Weights of a small GPT-style language model, trained from scratch on English Wikipedia.
Architecture: RMSNorm before each block, no biases in attention or MLP, untied embeddings.
MLP neurons of a small language model. Each row is named by its layer, matrix (gate and up: input weights; down: output weights) and neuron, and shows model dimensions 16-143. Each number is 500 + 50 x the weight over its row's rms, rounded and kept within 0 to 999. Numbers have three digits each. A neuron's up and down rows have the sign that makes its largest values positive.
Before each neuron's rows, "fires after" lists the tokens most often just before its 100 highest values on Wikipedia text that the model never trained on.

fires after: " in", " In", " time", " Website", " to"
L6.gate348:521504411463568436563468536519476490486475432520513436527460493426519512500533507497547569504531479495578624546465552415515439505469457510523468457420571543532534560434513505484580483423478447471540448532504477468517503550513600450562458453370453491627540519498429428567546458496503412490509574496510489474510505481515459424468556500488398538420518412507491529552480581476482553421518
L6.up348:471533453469558517459541574501524451476553471487504539405505495487524478578507490517616486529455574522600486457511508501495492516438487583569489524484517530502556493460522490427502560479489570508593578440453557534572502470400549581555440519424436607491455516404511521575480389493500570507583450543445482415473465509458464504516484356612557537525446505502500529504433549513493548515508
L6.down348:567510453519485561478523539520469531534507454560536521469501532466560517423541500510368595525572561538480518496558582482562474530523437490538524498508495461463515567477485611478486580446429465420480472505406472510437530537471508478547579509456433511476478523506505521491403493448511503501599562463395554525465570524479441496515587515498554532407483419433365499525387573478413494511505

fires after: " the"
L3.gate338:623486438527498456482449486461470482478583535502574438582501433527449479509518497414518483488467417460523474473482456477576443463477380582460516502510452480470538610451474524443478447511517448432543543480527471493531585561559450512484473464552455549573513442532470537506605490582595385522509612488470489482495534548505497412452481526450461414513460537469512452526521587590450523463417
L3.up338:479488524389517561444462448556389508499508568520462581487477560454550427484511561465469471436539494480507511435527492468462551508577403457446609467438531525483444544528513478520527530492484459518505495436458556566456458451423489452542496407514476484487369545480511556657582526542392434525476556573494474504520572388623518460513502532466532459495481459528497483589478487533466545455466
L3.down338:479500516537506527509550452589494528528534531456514503536521574511534373543449536509599476436491534459532467492530409444587610546517414428467527519479557505427502429464509520455490495602563574583439362473502426544525409454551498514496562567523496501576458416437568475415520533513544528518479465521533460584450545461530495533569482495548446497483464519493484458459446583579449452638421

fires after: ".", "–"
L3.gate292:455519461503526530519456506627473582451502512565456540534470468466492527451601514473530507526483473561413516484519449418506426388447423449493508558464420576401579513435575568532552405481524539469586495570547463465542529479446478504445430427491497460558521449477459530398435516539439511485522522417531534486553487537473482463525466560537468535412473573509467543506470540388529515510525
L3.up292:530495570474567499459569422463586470488453522418427467554572465482546513466480558532495502483561491478489610616421548531469569468466525492459466518506468495519520415510448444550534494474362507444482638438529513503556447514509511523519566462482526537514575551522549518449539553508465534417480580481542499524497491410369566518520383515444566459510438497584493513545531575524468494464556
L3.down292:499574500541427542463437502528445596448570522442526479446415468439507429478508466512490567457497579443409471398537515550417416467507427532507507511490511575507428512545570518513604571570531539587576550473461438430490533486480505484579421432529442445531471505487427522487462405566462385524520550482594496531515481516531514553456516527542520495498506522481482576514570469430426549430577

fires after: " to", "-", " co", " and"
L3.gate404:418478434501540562485533494529437458619515614497534461522533401620387515485536584463535539459521467528571446489538519497494509612522562564417537516567482479413594521471444547569507488570407495528541512500493429443449623484541469536459474521485463496504550542474492526536558532384473458452513529503543507521432442436525513453457499506535513402502431511489533480588581536421452497446480
L3.up404:546426508509469506543571445566457546494505581438430555526544550546400514428531476516418399429617490561496380474555475478479530503425534532466484573663481493540593519493560549484561525553474476487440473583526462435529496503466446527502517556488523518467535553519542517526519561505519410467445513469479517477497529520464516474530571537492465482530569653447540467526488439467491556455509
L3.down404:558426482489541560546546392511476492476556611537462426470518487480459505499507561577498537443528417563573535503638443532460539503466458493442488551531436506515548421560471528410505489500519508501511553505571494454559526543510503534499508499502515484517578609535593555448486497454438411564424526384515581515544505534385555464545535530470492501413493462438492491494535452416498458577510

fires after: " a", " the", " an", " The"
L3.gate260:526457477480549528440559559471457520526460527451552493523495471468407535547491549427443412504541462436520564553458490592542429532571465538578506465508551531586552547492485379485525522443523540490513563529556574437495430486541548565478543510504466500600462498471501511514581445396537516477492485424556436402469511600465491454417527382527489449438602542521533475517586527594455537498562
L3.up260:545482391533490596496489513466572491484560503471508503500607501487503471517470481620494539443481434430540459392382487577576487455418513521541483434516581535540534558493441529425493459551527488440543473489557506462488424406563471512560581500539428571569532496501508490572425469517518451523460539502555526420486560427475399457511529521479615596537514494486492460493480459532538477438532
L3.down260:417466450443523548561475496497442530531448450456575543523544486489546483463461421480502485593570509542510450502478478533554486520460527477446503442483459523531460596520489506530570435512447491423510470533465545515551525567577508476468549438521546514506549522561540558547589463444547503493551543611455545469525455529599458419452550513558559514435612573448496447558615401524556474561474

fires after: " the", " and", " The"
L3.gate397:519586472531519463518398503424482523509496431490541446446451563471578472471508517509479416505399469584470449538558501522477480471510452480462534514578475504499518582527466549389420535463551459425492508553563486550486515546564549430462413512487459496452495460335494496461661498577492518480448491541564488490540416592477508459492574514516542421467545496404561465497502480472464551427517
L3.up397:493475551588515466551427518626541486485522506469466458522505446570435547528553516511566521517584451466458516486518454593532520485509521492375569570407446517399505370530537502447567544504395458416447494429507511492466467556516480394552499495409548541490506453434519535424501537511549508478519489480489542510532546467519558504456516587409488518471477559496522487570463544435469504513454
L3.down397:428524453540514442469472566501486473518501471519417479433469486443491497502482531439492467393479488481514506470566491617447532527568501497452427468480433474603513539465535548484508592297503523515533575531564499519511469555536527516412462475440602478481519486569491468557563416513456558547518566545428549530543467543504521465494544529682538466486509625448453562560449554493558525451558

fires after: " a", "'", "–"
L3.gate181:608429540463526427494509525587492505494517467396475472568451475528406458502480386444578549445442412458438502527523467547462403439522488532527490486527467486508514537508478472533416524563502563550480445488489483495475504487577427498571485445513500566547594407509574488624494410528494477494521540523569529465497593504504535398424493473461415409494415501556480481544499609570455532452600
L3.up181:494501571537509534535589446444544426586475523566431484519511515531560440546481543439534526476563415453520491459435491487534402466551547442498466527496399417553593492451466492467504509526487569496539469475454420442445462593506492602512530583468493594534429483576540538487445481500423553398594543503406441537555478448477454483432585545514504427506491515602499523504527584521516565551547
L3.down181:474461532486469449412560611546446585501429533489541576400484515575434487434563411557486526524423501544478520495519506550558421503497494486466480410484544498587557528475556444510545452412459488535508595450490521404438612560432499477506549449472469505551414623538428481487404504473496510483545584504527521455486534494555510523443509557520595577564502466447483476467667469507512535518505

fires after: " to", " Can"
L3.gate212:515491529414534498588535449552496521555474656459484433577566436472495499468462525497458489507592511461515491485491449527527580387479443540385564498517432423508642445487507578451547399506531553506506461568494411567547504440486469534505396470453453469466609564467592477494541431474468509476524415465528446480446391466462535421494473522534465534535500476520462492510522541428533568471530
L3.up212:516487542508458446439552569455562559514563561443556616499532468478482629516567568585608405489494504585480542470520480504505511539539504565400512507468554456523480494502551498534520546480465475538479480462460488609434510472435533550662479547395553595494470529474529458436488465468574501506444454464525562555566494524521597489535612478465463512578577473443477555503539538523514523578449
L3.down212:519453551542423552470467563441494456452499487454510466524572517516416530483488474526495527532548594572426621588540452576469450505567493502413584554570583438449524464583515442478473518490498439437549424484492466389556559475461443512573514521424531586520552510530551507468506484493499571502616538508482505510496528496524447568515547564456419523460601471616477550541496485435582426482583

fires after: " the", " a"
L3.gate213:529422474539510477435433519419406489518505467569562492490475532592529563511516437497515567548472478493522543480482531518436488445531547555542524517529421534555532551458445543534490455549524535467561566383481487580518503567472620567453552457533365429531474454486459544554547428507498444507473572492511430514513480529600492472381466451366560445550464489412544382522474537545473501418541
L3.up213:549576503487471526322421499430463454579587528514475457434514539596518464489537431443585539500509422494502466423431508576513481438514510607510450455509509577543496520489513452455475478460643522555508573420428536559540546470456458567446534445499508451446478497515484370541520499460450468495499556512516499532503530498493492536467540537509591498586469582438461512500480484563408523499475
L3.down213:435549567427554512550481483458556552524445548450408415546474554396477447495459595555413493485502535528519481510501522484548506539459485472479449581406505455416520469561516495428521503444513571530502425586499461477478550437477455541481458485470584522493552575535521470472573447414475573449593410444440505544509537450419515436596539463600438493450530486649497522436516461395490532565485

fires after: " the", " The", " a", "The"
L4.gate155:592512530474489498588533510426542560600625513492515479514584462565394481432533437506553459551517522444399491563529483459526461472527481572500556487474507512543551548469534444509504539453519490439495525517431419540581454538529461536481513483539479546528533516529541510471438493543592439420462549564453563462446485480478506498439528415492437397568485512445645468459492525457434589485508
L4.up155:442499408489514535512449515450426528510466469457574533594470404503470476470492559492522388521503415509569421490467532616422465479447515571538520482550430549590491543526396465473504523527546399449537551457537528485527493559532473441438518447429435492533517484521461460571543434531460427490455559511515535452486537556444538470493518475532441488470498448429534501433538505463515603489513
L4.down155:656589610515631518589489512500523572534544507470566553546498499600456484458506500516485489545525470539444413519558456498555450538538499539472557465586574531509517511485448449412455552584578490500466491468527482512494583598480455460505597561562475458428548476564409478524463478548592474484523525400519514528464545421541430450478502488486517457576513506422506381499467519467425504463398

fires after: " to", " man", " would", " cross"
L3.gate48:485580467520495492562501511557514489498510605481456527567495442468422474455467578517543439500552484432590505570479481426531505436458461513369498489382487479498607480444433502488504570469487512463519532548462462490459548433566462550524466545359443585493512592504525510555521562520451480556599484511537464512546433438510516447488514557623490532465544470564495549599454533402571528446461
L3.up48:507547537540469455488408466558531514517561474517517548502491623549503368541585526549354559536490585493504469522489482609534554440424514455454571538494481429447454460589516582556569493506568548502480509533515505591549510442569558460501568444507478517553511601547527514524458480548538482659569582431534481504499415512467503497549532524503539578465434526385467499483441473524507490518458
L3.down48:468546517552516441478503461475462510428525410484425508596480561499605450609406459579492409529534569431544434500490463507522502608495416470524461568501428410515504477521582509496518494420614497492533440529494479503507524530557440423505478573430482530528499470626570488541548477496496513473593410534515543538506595486524472483488480588501550503452500525543492520455399495494473444589512

fires after: " the", "The", " The"
L3.gate187:517479469561550525537400553564436561513504519434527494520463512462397490480481486454479545566472533497558463542430502473526440491485508597462569484461502455551540565460436553526454483406475565429459576544497569441492475532511435480426506502559514422463478523519552463501503488532506442497432519543561418475465496574554556474497525478480525349494551492492506446504588526627512500404502
L3.up187:446535521458448558518454564439477503573538489497507495446511476495536533367436411426590489481455495478480524494531347568461520447504480565466499483442434440513445568416518518386459595481508576440465449428536467524485466524465511493534523444550544456445414547566491414516439449527437472492442492639440445382488563483511549415478572533529513462497474470457542506429538485558543502484518
L3.down187:522566517459549519594523549510635508496496483466468465515479561551563540462428469478532499523456553510462518475604415429575540498494479456426549539469580485507465419469589423530440464556528494450462369517538489533511534514519479503562558577485559488395558510490415555441487526489510608488549497504491552489474513404495491509653446497503557502507499432512527526401384456477584426573495

fires after: ",", ")", " and", "\n\n"
L3.gate95:439489439455484507517543540521372557615517460433480452550487482533543531512522529527457480462475492501516414508491507443542459472476531456513522504619499499583573643511554472452471474483554519537553461615468535431496508568515586506386551498488476554491613436495588466480558469466489448418425571488505472593536444610473609515566510483523424477507540547542472459580521409389485532446528
L3.up95:494622411399518485463520462423497530514500408559421557528496514573424532439528514520411484530559553514470508482530566471510582566457547429571502501581414567472598656531551477539520452551607433537532507471473561489493433521471478517463479479469539538571459507485544433490558520535560454467530499503468522447536494511549488462564457566422554560436501533460424490426428497459468543532416
L3.down95:544525607498457485475501438565508475539551592467521472503525494460498513516483499417440588443547664528467503626463522520531520582468513482461601472510511482423530420384497475512513520507537505545532472486449630518531445417465448515500489488465475532561387554457511461439531499479498505540526590465334525625484567473504534576539561504520435555512521498437415463416455413448536475526508

fires after: " was", " as", " the", " became", " a", " Ministry"
L6.gate48:555513474603441428554541546482422527443534485497560553593541474469469575392567492449499481501500478476477466528518500508483554452647521504537523428594481529494555539440501540518554579489481471358458498548632548418413541516539471498498588511473502534500477493509505494511602487515590498496430583534468474493466534512508447519484525398490467512595503527476563430496588522512446545472514
L6.up48:472477475477538453498512505420511445501584476526620555543510495484495635575587482598510455503545453446484543532408539475496469405572521571528490442409508562435450493522584488544538496464448439488398490485419493511505460602456404511607465565526500500456514500497527525390461499433450516474492548576467446414482523476459531554470536566431495492491556416502553539485440551559504422455527
L6.down48:515487622518497548517575430491462573457435469471521498615487393510439487509509511541481565468407435535509485526538500531462462478533523547483445490534427431478462529530558517453462472393397545516501434532544517514514443472533439434429485509456562543512508439461536486431513420543527550533529508579472478502540541555520562532550626497501441482594536388519522449532592521508527423596455

fires after: "-", "'", " to", " would"
L3.gate142:482513443435479522449468494530481452539633551544467540481427474531437432593475582428504489539477420550437464431383430582547471523500506502471466547508495615438523540476461511517621526467518558548550522492502474503489469445536471555506461612461589483558517508436474492641456460494533453476468458504493437482457498511533488394433453580569508462473515481499463530586512492568437567543531
L3.up142:464496451477503522541495507476550434499468519517432464538396466512449522494482523548521487467508403508445497567516537546582493451493515556478460471530534508479489461507445520620517504452434524547573430578569405542479470531545506389395420550532504541501488542485568546477392439456515533523467398527442593510502485448391455502539495602428538536663499529456544532511442531433397524482562
L3.down142:442457456551499500404487574527502521474431452563484488583478472426522565488550458488479418560561414554536544514528556322540499467525445495457518504489503597584556533523551378483458509526531459421498528463450480472575450571533501510560430514490524423391485560429529556474521561409487539384499480530445501424509519529452511503527476535454458480505386505513487386503441422505481531473441